config.yaml
num_attention_heads: 3
head_dim: 32
intermediate_size: 448
hidden_act: "geglu"
bias: "none"
parallel_block: false
init_std_o: 0.00657
init_std_down: 0.00304
warmup_steps: 30
schedule: "wsd"
max_seq_len: 512
MLP neurons of a small language model. Each row is named by its layer, matrix (gate and up: input weights; down: output weights) and neuron, and shows model dimensions 32-127. Each number is 128 + 24 x the weight over its row's rms, rounded and kept within 0 to 255. Numbers have three digits each. A neuron's up and down rows have the sign that makes its largest values positive.
After each neuron's rows, "fires on" lists the tokens most often at its 100 highest values on Wikipedia text that the model never trained on.

L3.gate193:102120158112132117108145140118175102150143144113159105085086108114126098108159114127123088131108135131106130130103149146186132088135166124099197117136097111127151161132090145115166103116128114125138169077111120163109137131123162121098164102105150129131095131088126146130138111145147139080
L3.up193:097094140129150111123123070146188136165114119135148148084092108159137163128071126153117130116124144140149152153159126115119123110128155079170116112131126119098166113116139144162137080160143128128126196138128124101133097146145134147096165091148112105132083141134156121175112098146132139129
L3.down193:153133141157136134110134145123087124069162143114129139101123149153123094114159117135105156117146105102107118097093138141139084146090119138113173170155157150162121092133128114137148106141094114140119092136149139130103149155100119110152137163155159144137155095100127130098141141123136091138
fires on: "ir", "ar", "er", "y", "ast", "w"

L7.gate191:138153117113127181150119133108122144163145105143124080133150117144169086050126111147152131147117127124117163126143149119081140062119110130177113133121125139114141129137153114101143134068119114094132124134154197159123106104133088127111120152090115118169155147158091101141121138167143088155
L7.up191:108112091130103131123155149133124106106155130127091109137179131133077117108111092177137125162119143145082100126153115138128136101100174147173099179099135113115127129127147125113118128134088105125146171127100119114166132116107116152145113108103096173110128171117053129147077137124097123145
L7.down191:087117132121131137099119137115142121150130142141154114132110134145177166102106094118063112095108134091111136113097125134096104106115077147129100139124071173137160122139136121102142151119100105111128164130109156118105132137125163170089121095125123119058147106107128099127116161112104114146
fires on: " sc", "G", "c", "T", " Sc", "h"

L6.gate212:145074095119181139127124137120136116124096140095120097172110123161150112135138147117125162158168108138103148087191117126124117124168142106110143128145136159117072148164139188131159068124136133109143090140123122113131131102137152147122121135135109186137127134132103091138152117110116125151
L6.up212:096126156123132101092093117108121116135138150128146118123129132129125168099125140118134145160135149088140117093111118139088119091176137137158140106092144140150149131134119114162112128142141114122087166124113100123115124132105095127150087126142106109126110111135080114139150182181160117164
L6.down212:134152120149092117175148118107165123179121139135114131101117136114122103166117156154122148109129091110109176164120099134117138146102126117137074103119133143154149125084148117123156176116126125155111136102140126127132115132135129142114135125126117125100139091117172125098087123115123192117
fires on: " F", " G", "c"

L9.gate301:122130091138153131124147149085117138115136081068127147120154085151133128135142133158124115199181112143157164117110112110131126145122139135125113079126105123119144138093132097123185143139112144102146119123107116115172095124157122138122122106138128103127138117135130111103116140131124157174
L9.up301:140169107143155119132102124083165119125171152129117141139098126141135144115146127124189111160152140125164132084114139150100134127125147100157097125170083125126144108147110187129130148109096118127119160134187147091151111142087138168099128138141095142099151133106179095106078114133129174154
L9.down301:146104162123129165133135110145123136144117091145139141102133078134133119141139167110104124114087115165105106164170138164146151110131079155106159169128141154111101086108149144164115063156154137074111127096098146147138124111117124133124160145157088119181130137158069089150142104130152127125
fires on: " The", " He", " It", " he", " the"

L2.gate249:141160151139105134086090162152108146133145120157109127146102118135138174132152158175163106097145189146107136099124068109133153094126120150152143126131163137114093126129118121131109167102148141133096147134115127115153080143115108103114145133120115087143095074169159115084118166130114134140
L2.up249:101122166134103127157094125151091119123175091178173120160116103151105110126154115123126160165112145143126150116149119133125133121144100134138121164145201102095132139126158132134104121084118144150117124105118148128111113122104088120104122115164138105097152107129199114101105099123131132107
L2.down249:128086186127127146130101135099088143070161144141146146128152119114150161134181124120094115136132158173126139105159131144116175163134096199106148169187115133099134126160146140108127106112104112079129143156160129137139119130120098124154111129136148136141118098134108121187118163137130149155
fires on: " bec", " comm", " comp", " att"

L5.gate382:111118117164127155123102118182136116073159148154125109118144148131142088092158116114136117111087123083114129121080108146153101163125135116154149113139168142123124114092127144128089187144144153122141135131100136150078152097178162119086158170122153114157129113148114122106109145116130135057
L5.up382:117136149114132136122121121115195115134198124110141165154155154124151125111142167148198158135091079139118152157169120143136136099124131164068160130130119154137125089138108109150102132135138144169132112109112152077131142160147130144129105151124131126116138150101156155123117085124137113125
L5.down382:081103154102097097140091127123122141099109120102144140143144101130158064138124070147116105164128126144126155135145130129123149151133104119102131086099139143142158137107105131125180183125139147090104127132140155147173139103102112105138151104140114129088119142116102109158122117120110150166
fires on: " stud", " d", "-", " le", " pro", "w"

L9.gate236:136124091145139142106118139155118181131124128100111136138145153099141161111140151113123127110141108176144116174102114139144161137113118149091116095136161111138136092116097183098179064120131129138156150108134123155124120126139109112170136154115137112144133146126094132099102095117128118097
L9.up236:084134096080139133109161127090138095141146121116148119164164108128131141090141157106101152094125110123184091144086149108138146125138137157132126113134140133112162111110087105109124140105135097155089115109159174105129136110095175196149139109153125109126129131131128128105149162127139138136
L9.down236:154109154177118121115123137139107141136149135144097154154136135155109071167138110121124140139116164098114203091161109109146104152083126123134110162124140095124082122145111135141138145141146103149161160139133098119137096134135115095138109120112129104116135110102128093170159151124096130111
fires on: " "

L6.gate243:138108150161122180163113118123095147115125134122115138131152109105177129072146133105150121107090128113144097149112093161133088128104126121067132059094142108093138099108149181139121103122124118142104113164110139123141137133115116143109145150128143096131084107108114113165142127179161138128
L6.up243:162080115133091138170117133110120142122114145100131118111123149135097139107185097115116123108131152136120105147101105124144178122105125112084119136111130095182126138147164141126123100120058120109103153143114148154137135151094098153109151174157161124123158114123122155185150130165107146167
L6.down243:145123130152119081094129160116121092159136118106089129088093145106126136168103105163097116091133113130116154128097128107127137127114123163163114138161072126112114125112163154146148114148154114118114147150114121088141134115133163108145108137107115110118138118116125172088143107116078079120
fires on: " a"

L3.gate245:128096158137088116099066148118107107129152124116132143129136137156124138112138145177168134128113139128117084103162133121102148103142126159157177130130124138132134154121093106113128141086108151096124124158146114096147112142124164119129126166110075080134123146109125101111100067124129095173
L3.up245:154131139126104172141138148117105135153104120135112137118128160108133136118131112153151103107079140132126143170126093131106156119121120172107120102126142155096105151135139130104130145103140090138145115099127190148131107158124103127135072119138109160136093196140137134107077067111112152073
L3.down245:105127127116157130122084111091138085099105155154129126116137138136122106095138159147121071105128116106128137127113148126116182116171118118137162139127096165155183140116104153128185151076116147119142119140119105113112147124093128126114161169106121093102097130128118093158123178137125114163
fires on: " sh", " sc", "il", " Sc", "qu"

L7.gate188:100136097124119114146147078125100135148111126154167127133118130118159107139094110087110109155127107093082183150098120208149118117116114135091127122130137121083098111130119155161131111110161130149129105108116142128097112129170131118113166152119106122153131123144107139148127121141134152096
L7.up188:127135128154150127151174160134137117148103154142132157158119149138121114113097129103156103126095090083122115110115159167127113082142147178175117114141139149135104140077158122138128139139138149126098142051106126091079158139124135137116138125134154121159116086135121109137171093136082122117
L7.down188:106101064103138135177152142122133155106080114127157107117104150132157163108129088168121137133117120111127168170132089188156165154120150087152149127114134131087110104123135138169117120117110100128088104158139140197106130124121089093109114121065067111095145161121142119147138141111116124120
fires on: "ad", "inn", "rit", "ly", " be", "an"

L6.gate435:140128127140129103129113128108119126166153123109083094116135110126132131128151119123097114145081157140115138158050118141183131106092114096099155089153093131155098150127159112132130141132092130126135125136162140157122129118143096137142163141116160155106145134164100117145136132093119120124
L6.up435:129090083132160123163120095157097147152182175124137088135118163099134074129139117122123102136089125151089083152088132121144143110115102131127137126166084146117119139089117148106143122106142076134103142138159141172131149164137177110152153144094136156120133125153138114124147095113094113128
L6.down435:138129136179113105137162114086139099131166125172117152091135117154108082087134095150124093116145164087159152105086092132119115130125139142112141124156146151143136120151114138149126099114163134132142176105146126136126153087097142093103111108153193079150125092098143137150093161130153088130
fires on: "i", " m", "w", "ss", "ell"

L2.gate337:150127101072110136125092159167107138135168133096122117158102143155113105113103127145162127131129145124122130141137167150109138106116085114106143150127115181126140144123113117146169116123086100130155127102181160116137152099130122159109104118114076129144096118163097122115147053148141127106
L2.up337:119152128091162099134116139075111132090145128155127145140113126135113092123166125166131126164145153161102097122124134119138075100094135143117098133133134175094138106140134131082119125117099103126164128115132132136163101122139145138114108119125137114110133192159112135124134104120140107086
L2.down337:138089102139113139138137113135153126091147104063120108104124129139110155143122124134141124117138112087119125116115160143087089093163126082113147136095129141130132131136142112117149139098125092119133147153129112133134085120112150122116155161119181104055107104154121132132136116105111089158
fires on: " sc", "ist", "F", " Sc", "ang"

L7.gate152:128140122151164089111125107103143134133111081132077130115132114162140084127096100123151094105106116124163179158118112103136169102096134112115161122130122162144112148111146142101101126125101149111152140125198123126148140136152162152162147117138127122119115138131147126119116124141063137111
L7.up152:093088138144110119145116119109140135144116105138153100148136138114147129092155127127142128135085102148124165152084136124135115148075142115179189128150169186118126143132139139131161143108114105123144102129136101139172102152096092129118145125122180149134091112198150137121105083084110125104
L7.down152:032134117175118140111081146089150128130134108112130124098105140126097087106129120130112107104136111111163143131103087129148137112124077111138172175121119103144120119090163114121131111152109102092135149147191070140134143159166154161121119142181125132157131151154138118124103114127131142112
fires on: "i"

L2.gate376:106138144106193111090137115129097170120143149150144130106118141147130137108103107160133170167144115106162123140156091089138136136133089153054149126129137099131119150108141172133153123157150141111135085148107131132134109124148145121134134117128134119136143149077109122097133138187132095140
L2.up376:100120169130139139137131152111108117132157129150156156088121150146095106099161075124113138109106105139166106177135132107136143123134079126061124093124130118099160132115103130121139108164126106154127099132119136123147175137119118091128084126133124142103130150107128142103137158137122120134
L2.down376:162127102117099145167115105108142082111109104128116118141108149114127122143103112121106122080131188143106172092102151124074112121147201129169119149129131135122131120136155115128156123105106137139095174151121135115145094099131108144128140169159116112175128147161139128174143102070125124120
fires on: "fer", " a", " F", " G"

L3.gate26:185094134098113133098140097154138169118064111111099103131114143131158100115108105076113160108107164106136151151122135188148118136102136150130123183114151094137123112125127179134098121099113132132163118115168161195125106128103126092118144199143162129193139118106115130124159135132127118116
L3.up26:101146178115154130132134114087143145165124127145114079140103169125174113112143124106146165136132172130112094155095168163139146092165087167093097121125148146148129148152146102148152146115121131096118120105097135129153151159101150131129117092144142102133161161078109144096126106125125110132
L3.down26:098077099135105110176182101112113133143120134071112111113145125098106152137141136149142169097086136144108154133207138112140176147113132149182166113117157175105140100127166130096112150143135138168113129092117158108148148115131100110129126125134089118132118115154125120151146127093111128162
fires on: "ad", "nd", "ud", "le", "B", "rit"

L6.gate327:185098145106107080168145151147111144138139149110117131114061155143132113088099132104150110184138102097129116133122155116110106146165110145129116129083080113104130164163142133124152161134145114138143106086151095183139136153126141150142130128085176092133141132145143153117096138137102104161
L6.up327:131083139106141112168133129155117115108100126101134117104109156105163159136093120079167115164161139101138126129126100135124093122152121131084108142124112129143123159162088100123153143108088096146108100122143136169130117144114107121123111097136106125160108133129126104140097121143142109135
L6.down327:136099168138115150132164086141085151083157166125109144115114151066129157104171160147145128118109140117088140141114141112092148181140121110164138154144125150174115147122121143120153157120187111120125106129113088127153115170119092134137157117115116125170170149103165148121112104138097064113
fires on: "t", "id", " John", "ard", "an", "ry"

L7.gate408:127140094105158124178112132132123131115133155174142139135137153073122124151167102121175110119121129147140107169100085145144130107118174155127116194147151104141153120160152166062136166136170123116153148111152130140086126101117158130140141132089111160141121160078177108110165130149145133130
L7.up408:090105123132135111108118120144173180128150132140064169106131106137142172137099113146162139117178179096145109087159104111139149142115110159131122152127141165097127100121129101133154123149144131126192158121138114159136114135112157151125136123162113103155094147117112122166084151113092147160
L7.down408:143074110128113121162113139103152095129179125127120083057136153135152128148115151096114136096103135111136089090173071130129134097096133144123071131113141102120091109136124130136131149132129113101144079108115101149122100102120133144153132129123122183146141123129123136113170147106118170126
fires on: ".", ":"

L9.gate41:131137128153158111128068101148140129119122120141113172127114157135125178116137109169149134096131123133105093103102162121105117155142132165149149165089093114137139169151126120121102157184125127135107123154141124108132092115114150128130134083193088108123087094140146158141139128120128166147
L9.up41:107133160158120111115111111146120113138151174130119160122170086092151110135164156134090126167125097087151099130152114106110143129124148144151126101141119119153068093072130131117096085088164122138125124166157136094169138153129140129121107158127120117141124133129149074138136165103101141119
L9.down41:136132122147120134148081132144158127141100112167144140126115106140105099169125118181088132100146143118146112096117150128102126143162130103127130130124144133108163141149124115133162110172132144109144100162148133157146143122097148116135152102110110122117119112113076126142143135113151176152
fires on: " as", ":", " was", "ame", "ted", "ed"

L6.gate191:095116150078139135127116181138091096146099142128129123131122139117161158181119118090100124115103121135163129130112075159114120082123120157183114130112145122151139106087125133102153091138139132125128115136145125126135117126112100117138095129104117143135127079125170091085180118122127167139
L6.up191:098122136057155167136114123149072102129126129163132112146121137092123152194123136100083151116089145145153135118095125141097158089131104149166121123095157144143109124104075118118154127126110148071120145145139174153138125153129091144112109111119121151101126109134142126112168131139157145135
L6.down191:156132159151109116168132142121163118104146132120140118093131117125099161139136183176083104097084136140116121112099151142086107140124146110185086139112113129090112116131166104141113153143098141131143189120130102128131129157083158094089126113144123131125124111161124144141127167105104154129
fires on: "L", "oth", "l", "f", "F"

L3.gate282:156112111099115147130155179146130112159073094090150111119146095165146145148108119100146131127120121151148121147108100121085156131092133121151212145164150182097064104119126118137148149131135100101126115121079159104085173164116107133134100123155129120131110113080124133152128182115117108088
L3.up282:107116131103163163093140171178118110122116080122148120131131096128117118124124099107139129135108104185135100172106092127105148128115139111090171107162157162063117128100111129144162152147136136166147142098115135146113142153137156158138153152168151115124100115105117088149113148125127081054
L3.down282:144098125172094130139137112098125158155168127141150104130179174127150133136152147157124127100166118106102127127158144128153112164137145132132110136127123108146130152126164181126107056127150097150111141158138127126118157124121081103140115098079143114121098153152135158138161124162132144168
fires on: ","

L10.gate300:163160095120112159093114144116103127155143087141091114134137166120089093162150089158133123118135135097093110166118119121074139102106123151118165138155113180121115135098124162147153124122126140119118106120142114095117143142132113104121137128132080149127113132169137159085147128134101169078
L10.up300:130121139131090130120096138117124139112117085121149110122105104115143142149157119139154107113122112157149151144147133105108106139113107124171150162118146127133139135100124158078128124086181087137084140137149143132113112098117140115116173143090143096098147106121120118095127076103170099096
L10.down300:102141100117127112109152123152124150107142149162137155069141132116132121106091170159152095168116134148137097099110108126150177078095147114114127149112168076155120078119127099150105117134117148095117128128119158094130131191162129141128131134146136156108134083100129137158153157128107113144
fires on: "i", "u", "an", "ing", "al"

L9.gate232:120122119124126096119104116078136103132133164134112091155139142144111104168110118087150117107124117071120178096119081178144124096146124146102099102145126138111124144134137125132123155109127112154148066138132165138134138114155092111067100139121175154170155138180102122116129120123153115156
L9.up232:109077144121169094122149097126104158147127162130118124134156079128151127148138133129149164124137136110086117101124163132107165130133107189164121142082133167091097149165142145108095110180098128121158128129122102112110115137117139114110092144126161067145171082114121121139137124162117112134
L9.down232:133095123156111138129106128129123105123097147150158140135129143124142136144148125152165083108110120163128162186152159113104085138120106106149125112101097089162134150112097080162149150114159165110123151143151148100151152136120165122133153125132100149122091108089166105124139135152112129146
fires on: " —", " –", "es", "end", "c"

L6.gate193:129109119132116173115171185121140161116089174164122146170106123143108128155121125140078124146146123104099134158126105122127109113139126080173176107180129116126115102152135155118110098117087096140138150131163115125098122133112140103120177103103147106144151130104116171131147125128124142140
L6.up193:094126086150096150109164150144110126113137097119181095161160145114144106124094152118101144167169106180097118152133071117153130132116126089122144133136152090181119134120123142184129124096152111122150141099136143125112124152110153118149157111086138102130117159109121098109153138156133119123
L6.down193:134133144116142130155107085187129130141119109131134157157153091129120171116155123140147172115139141076144124133093161142163129170154162149112096173107130131110144106090157087099098123145137128148125122170110080145118163084165110116104117155120110151115140097149134150104105141137178170122
fires on: ",", " |", "ile", "ly", "),", "ong"

L6.gate316:152135119101119135122136102153107137129176164153135106139101148152135129148117135106169143116159135148157128100173097113115125138140132125125128127087123139128090174137159134105155135133108120093142099142112070123118088163112117128125140119124100141135136158169126127104163120144132144131
L6.up316:108147144127125114113136172107136099135137084132143141145110140101140140131197141097151207116149119122130112137115133134137094125143145110098121126102127158120083123109139093126156112151128136173120166049135084107156122124104123120154090116151118178126143140151158151106127114169077139091
L6.down316:102129144147091132152133132112149123141049082147129087101139120115095156098141122123111125105146107086125200086130154147101123109063146109146118103136084150116131146118171142109155157115114145136137147119141161132135134124125172136134161159173126106150121161121106136110107117112174166140
fires on: " F", "F", " f"

L9.gate304:108134129127144089141098123194136117089145137142120087110113129121192147102129104080177161091137150086159117122093133132118130124137121153125118126119073164142139178155129149134122113101164152129093124116128121160110126099136155121072133123109106119149118156144117150143109139078104141156
L9.up304:159116123138144120160106124127152094126148182120146104081098154108133122114115108128136144135102108117102116155127095091091104152153125140131132119098118131095153102153051123123125140128139148140090112126110123120144121124136125095094126127120120124171120156119135087109099130071107073158
L9.down304:114139144119095179153186120152103129106129155120121173129094162154096149094103140138163134132147095119156099128119116134128125102101164091173070116142146168153075121131130107104135100155184126064157091129101116161078115124117151142130145122077111144135091134116131119140143143109116140143
fires on: " John", "ry", "k", "ob", "ack", "t"

L7.gate117:143098164121120099135145137119144104139134136126113159122117126119166137116092158136153106097159164108143122110178136100116098136167119191155138152146083134150153163170164125103146122087197073124160091090141091116127138102135147143118125109121138120143142165131149122121120098128132160131
L7.up117:117095115107109180142157121089111102117139132121128104139101145120135131117100102109119136119134113096116110116152149142116145155158124104166114123119118100142102113175134153151165128114137109129090146098153118164089108109140145115145153143108136103165136091152123095108136116103133080139
L7.down117:150125170155118086129118103184133142101147169083122150165096097108134117039146174122113124137141170133153136109092107104149116135097117133165165129125143142126155139166136131128128119090149128119152136128111105124156122130103105137126131131073151145114169111076164142134119107148115135114
fires on: "e", "id", "k", "ge", "in", "ce"

L2.gate309:157129174173117124193131188117121126106122117118146139093130135104164080084174143138144138142126094108093109137166080114115115164159099138089123155113167136105130103116143137122101112164133095105130123153123125148111118153140084117115137094110149109087101139122102156135133133115073120133
L2.up309:150088133127130179139119093124135098143110120099096074159129140143119145090123139137142166147128145177115093130129130122073146095119128155114149173179110141107076112109137155144117137108069143128159132129099152144114144097098162186141141134138125147136141084113148120138120158120161179089
L2.down309:141129097137085088113116132106117123100135117145180185089140122102140116145162103115132106127082103088128138114139117206112104134112091145111084078102165120155144144109144130153140096136160095145116129149157110104101098145134128121161105130095112108102081155148115134155150091138135096137
fires on: " a"

L6.gate21:123091102151165155116130138172099147102123116115124143108152120124117134081114084121135114144146120127154144122120123123127150112110118125147129120122109122157116128145164151147135162159162130105106103117113108119173116190157091112109116156086129140152123161134080150133142128162139109118
L6.up21:128111142146108141146116132118135108147135119123114158132173123109125149137164132112137146173116118162091129147109169127134133135089122145048142099140133122139111108137129143109122143134098152129116105176100107133128133101139111128146156076129127087142108106110170135132117110149131136095
L6.down21:117128075127159086152157112108166145143135127123090124139125129099127129139124084131141150125139165115118088155144111150084110126139114098127110144113173143100121095088100122136135134094098079130124162119104139151113146103128154151145154116118128165127112105115139142077126147109125177140
fires on: " al", " pre", " Al", " Is", " =", "if"

L9.gate151:160102131099099097091129119125095140123135209110109153120158142137129129147149172100094127125107100124122121104143147105090110122117075169069105147100123130151146140105113154130094123138125106121122131139131110132091158157152102096113134129133120112104139154140100158133077114138120094131
L9.up151:114111095146122123149128094148127075171129122141134167108118111142157132146100129125112095173121166082138130126093114138075113103146166133144147163087125141155104135108130111143116098127129135124103149147145137112165143139137111119128109109134130115113104123067126102151177144112134122109
L9.down151:165128133140093148136111177128113117180118127142156087141126136141124160140155128122129167138122110119112109157103163134182122120128151104120116145132103080130134142104125126163131094130112122124132081140128152143092116104107149125124122134142088147113143106111090147108114089125135117120
fires on: "u", "as", "p", "ar", ","

L5.gate178:152090093099114085164130130118099149127124138108133150118138122134159094142111098154100100112151124115114129127097141189166093148110143119150182101102147129121118175116163077195109151139136134122149167115100142135126155096082136105121168143128140114136127120156123135113101127102108082117
L5.up178:107131134095092106130120107113121110123154117098162133110145119078125102143122184124106139152128085127152076110142154120129093137103159164149149139093162130146117112133116096151122090146171132142141162147094131120109076111106129149122114128100125103121109109124164134121131157126145130082
L5.down178:100099100134134185135134111094145125160140127127135137110118144164122123171169055156108121099141112119126196122169127155137134163127110130124139127122118104103124123141082101108104206117100152115104178145154150132094137141128150138106115147138181142128142119154104111156142118141080113151
fires on: " stud", "irst", " /", " m", "-", " v"

L10.gate34:140149111088140141135088155141141163149112162139133160131150137147143090114154134077135099158130154143158098159110124122142123112071179117115105122117084158138170114073138100116117111168084118115101145137163071142175136159133122120149122110125151130128100129112156153108146084111142133180
L10.up34:137101143132104141142194120094113126142157143144151100084117148071144110120147149121157087150117112119108157142164135180136142126141153095104125139165098104128126128135131128146135130107104122092154158178114124087109107140112113115135062101116109113120161106123124104098086102117124137152
L10.down34:091134145140139096165102150109114120161097155107146124112141134160120152110137155077145104124117143170129139142134126130118152115107175151119155160133068107137135140125128122140127098178111090141105110080131119124161139156135090163140148097110129120136108142140177128104137112136154121169
fires on: " It", " it", "The", " the", ")", ","

L7.gate136:089134147065150127129118105138110105140112119153110147106158103159103139093099119113140107079180138137158129095142094142111063127180119092106147096114094124144122131153138159173133180159122135134107140140117141146090149132122164118121129129129146148133144099104086158139119153128154100149
L7.up136:153153131094152159155101161131106130153103118136108169095125170109133160127154145151138112122101120103105134113144124094142111167113147118123157131068153110135118150111173111188132115124143153150128124156129141118112134126146135151116091104182129116163156151123164107127115127080128145106
L7.down136:131126135149133131159182111132109157169125136123148156142184113153131100167132111097107158138128111124147127135134173143156152126146119129161120087134102120113133096162145130162108135124091113107106138169111142137104129091125137094119126143098173144102109131072078180109143146144132128114
fires on: "re", "ut", "t", "e", " le", "it"

L2.gate55:128187110109106075126123151178107160109117119148124135160151133130133150141151149106121108150141156144141181144163063158127125111127153144086103167136086114120143121101161156109120131171167142095176116127138150115125125163116129135173114131116126114117117164108112102104095129121132121114
L2.up55:102146119114118132108089129175115137079130081114130139136160071161112141137143146104115107097144148147132143135146085141147133096065188151108113191123123112104167115103165159122093131126173138136154118145176126130115132117100135154139115141133119123118141158125128171111108138111117148123
L2.down55:101065130121140145127117088121162100148112159138108173091096143149134119131093139131134161125144108132156148113101156119087126162148092091129131103188164118133118111134129117088162142122115145102094146129135123173134153159113130169092121120153170140127089117130168152143115133129143115192
fires on: "."

L10.gate327:100089070128134113128135179124137113134130117116139114125111123102128166104155119115127101185127134112189148086107104186137140092121135117130132125127097144114135162129169100116142129102121120152122108109124125146147119129129101107149101115146163115158146156163090128130125164165142146141
L10.up327:170108127099090138106107121150106115141059158145121132142102094085149147144091105098182151163107108147176106107114093161142141108104150106135140097113160118165073099127096106112131134108131120124132144141149135114136127151103081096114136116136136192118149128155105119126185154123147121132
L10.down327:092126129131097155216112159148145150137114110090147145059112118098155167126172133154117110114138100122100130150143155074156075104090099130133141156140114120101134132140123143166107142119117115148108110092117120138165159087135071114082107116151128123105119093120157140100109155105107144121
fires on: "f", "ff", "F", "g", "av", "az"

L10.gate137:110134151156134123102146096098112142136143158117113109116111138121094149098111125099122112144121128133121138150133081167113127131144130130143154120123088118120093113143135109174145108088101140139155116148097133087149121125134109156146138142159126128121153148136095141134112144116108114117
L10.up137:142157131110144142139104153117100162158133094131119182100120116129167123158145089072099114141142081093081144126122150168100133106121118124137132111133121111125113137103153086102121154083144131126103078171077111139144114152163106110106089131158110182183172152118132166104131131102148094136
L10.down137:124158125104148138138147124145115138089151159148160149143118102121100126078127160082133102077157152136190120121113126145120141137117067142138115091132154104095163099095142132141145130140096106140110120111108092135146127116109144112122143143067140124141138111096156106149122157133176137109
fires on: " le", "re", "or", " a", "e", " |"

L7.gate211:132144138120130165144142125125125116126103142137110092158158134131121177136115125099146151124097109157172124069088112110099146104158141111110123114124121147149136155116128099119146119143138099103157108147103141115126041146090162080139145161169128139125114138084168110151163131168142114121
L7.up211:155128141136108125134145116111083084124132106145118108160136201076091105128124134098125168125115140132139105099080083135104114104125074125109074117135139082126126144106127084153139130147116112142135168116100131145108121179133143120136142124117179129155095157095152130115128151134152131137
L7.down211:117153129151094120175078154129193171119171141123154139082128123140160147098160118148119150111107137114094129135146107129112149162111132122156098105098112117123133146097113098130066134089112158130146133115147104130159142112140119159147103108118104129064144097131100117146130133112133138119
fires on: " Sh", " Bl", " B", " H", "ub", " Pl"

L10.gate231:147109145076091135129103146107142144119144101133127105136129145147132141109133143145144138110141058153154122136118122118114137094116116180108109115115126119120141113113097113103116137102122148147140126118140140115138153131140097124113175141140118119128128074118129132118084114111140166125
L10.up231:090115103138124118126073098137128088150147145148123097118155137104132112100136138109198159129118135144106102120122140116163131113098117116209143071116147114138143108098115161137095147125107114188095097121118156136105103138127141130110148096162142178093158122137144145149107148117118136103
L10.down231:167105140087147126105150156143148109132137167102135116102132115117137145160135121127121130080199094121109118092135118079146186118113118132095155118103127123140088104132168151173141116129097174116155130125096140121112084122127138136177137106111137140131117188130080095124119121111089167178
fires on: " ", " l", " November"

L5.gate340:137151114133140152138128154133155083134174130135100158133111102112137088168120120119134126115126108136131116180074138165123142146180126144139127087113138125151113135116073096128148158101128127129140171147149148150102182131102117133141136139168113110135121169119156105107119071121125147122
L5.up340:118179156095168129139141194157122145157115166151163113149102157142120139097100138150158154135126138100143125102138149105135108122112128135102128130122102161127166116109109139145156114174099130122137123147183135145151116189154130116130104119125149123124191125127163127112132122138128169135
L5.down340:137092128101154132094145119121097095111125144136127144127159103124130151172084128159101135151190183126107160152120123137119118118139122148124118124089128107138137140158149101124126112129127126160149130079129105150102112091131144118125113111167114083117127113126111118110095112120101132125
fires on: "ile", "ough", "own", "her", "he", "out"

L10.gate399:104152119132097082137111160137122110143117129171150128131147175127093131087118140113116124169141116125129107100115150124138121071101099080126172157111137093073120134144121138124129145090130153147105131156134156082125125146098137159120111119100093104107075115157147098106145135181121133136
L10.up399:124117136115122163145131106186101117080110092104109139148168130153097136117115140133193137129122117137121138118165141094128119110156125120114141114166120162063106163101165111115095099081090114125140140154108127148129114180084154119173142124141151066117129146144174143129156146184083143137
L10.down399:105116154107125091163146118146115137133138144135132129128121145158122123136121122137101115145156142156133153109108122159146099153115159156097119157090116123151102121103105119174191183114135118157143119094154101123143090114142108141106137129120169152118141190090106175131089132153174154136
fires on: " ", "g", " reg", "p", "ang"

L9.gate357:172122111125089166142166106101156118155166125173151109118160120101144096138145099168129129123126091121124105120148142144166121115121172117108138127114120124140138093114157133111130113096146153102147152110117132119145154140125151111145144132162106166135116134111164132137146147073125144087
L9.up357:145110113160103128161132076142120126163139132109096115127131134110110111176101137173109161150069137167150110131146160165138135108116129127135095140158129124136105126166067126105162104126129167160101100122129133152145108155137072103162171139138146151129121137135094103160126168148093101135
L9.down357:115161140160109158133139117122169146167179129115133053086136124093109138138107145149157131154177130129120140182157124128132161141130093141118158124120123131117128123141155146115129135151132120122148130140132111131143165132149165116150094102118079108145142085086140136095111163076138123088
fires on: "ult", "eat", "ect", "ct", "ess", "ig"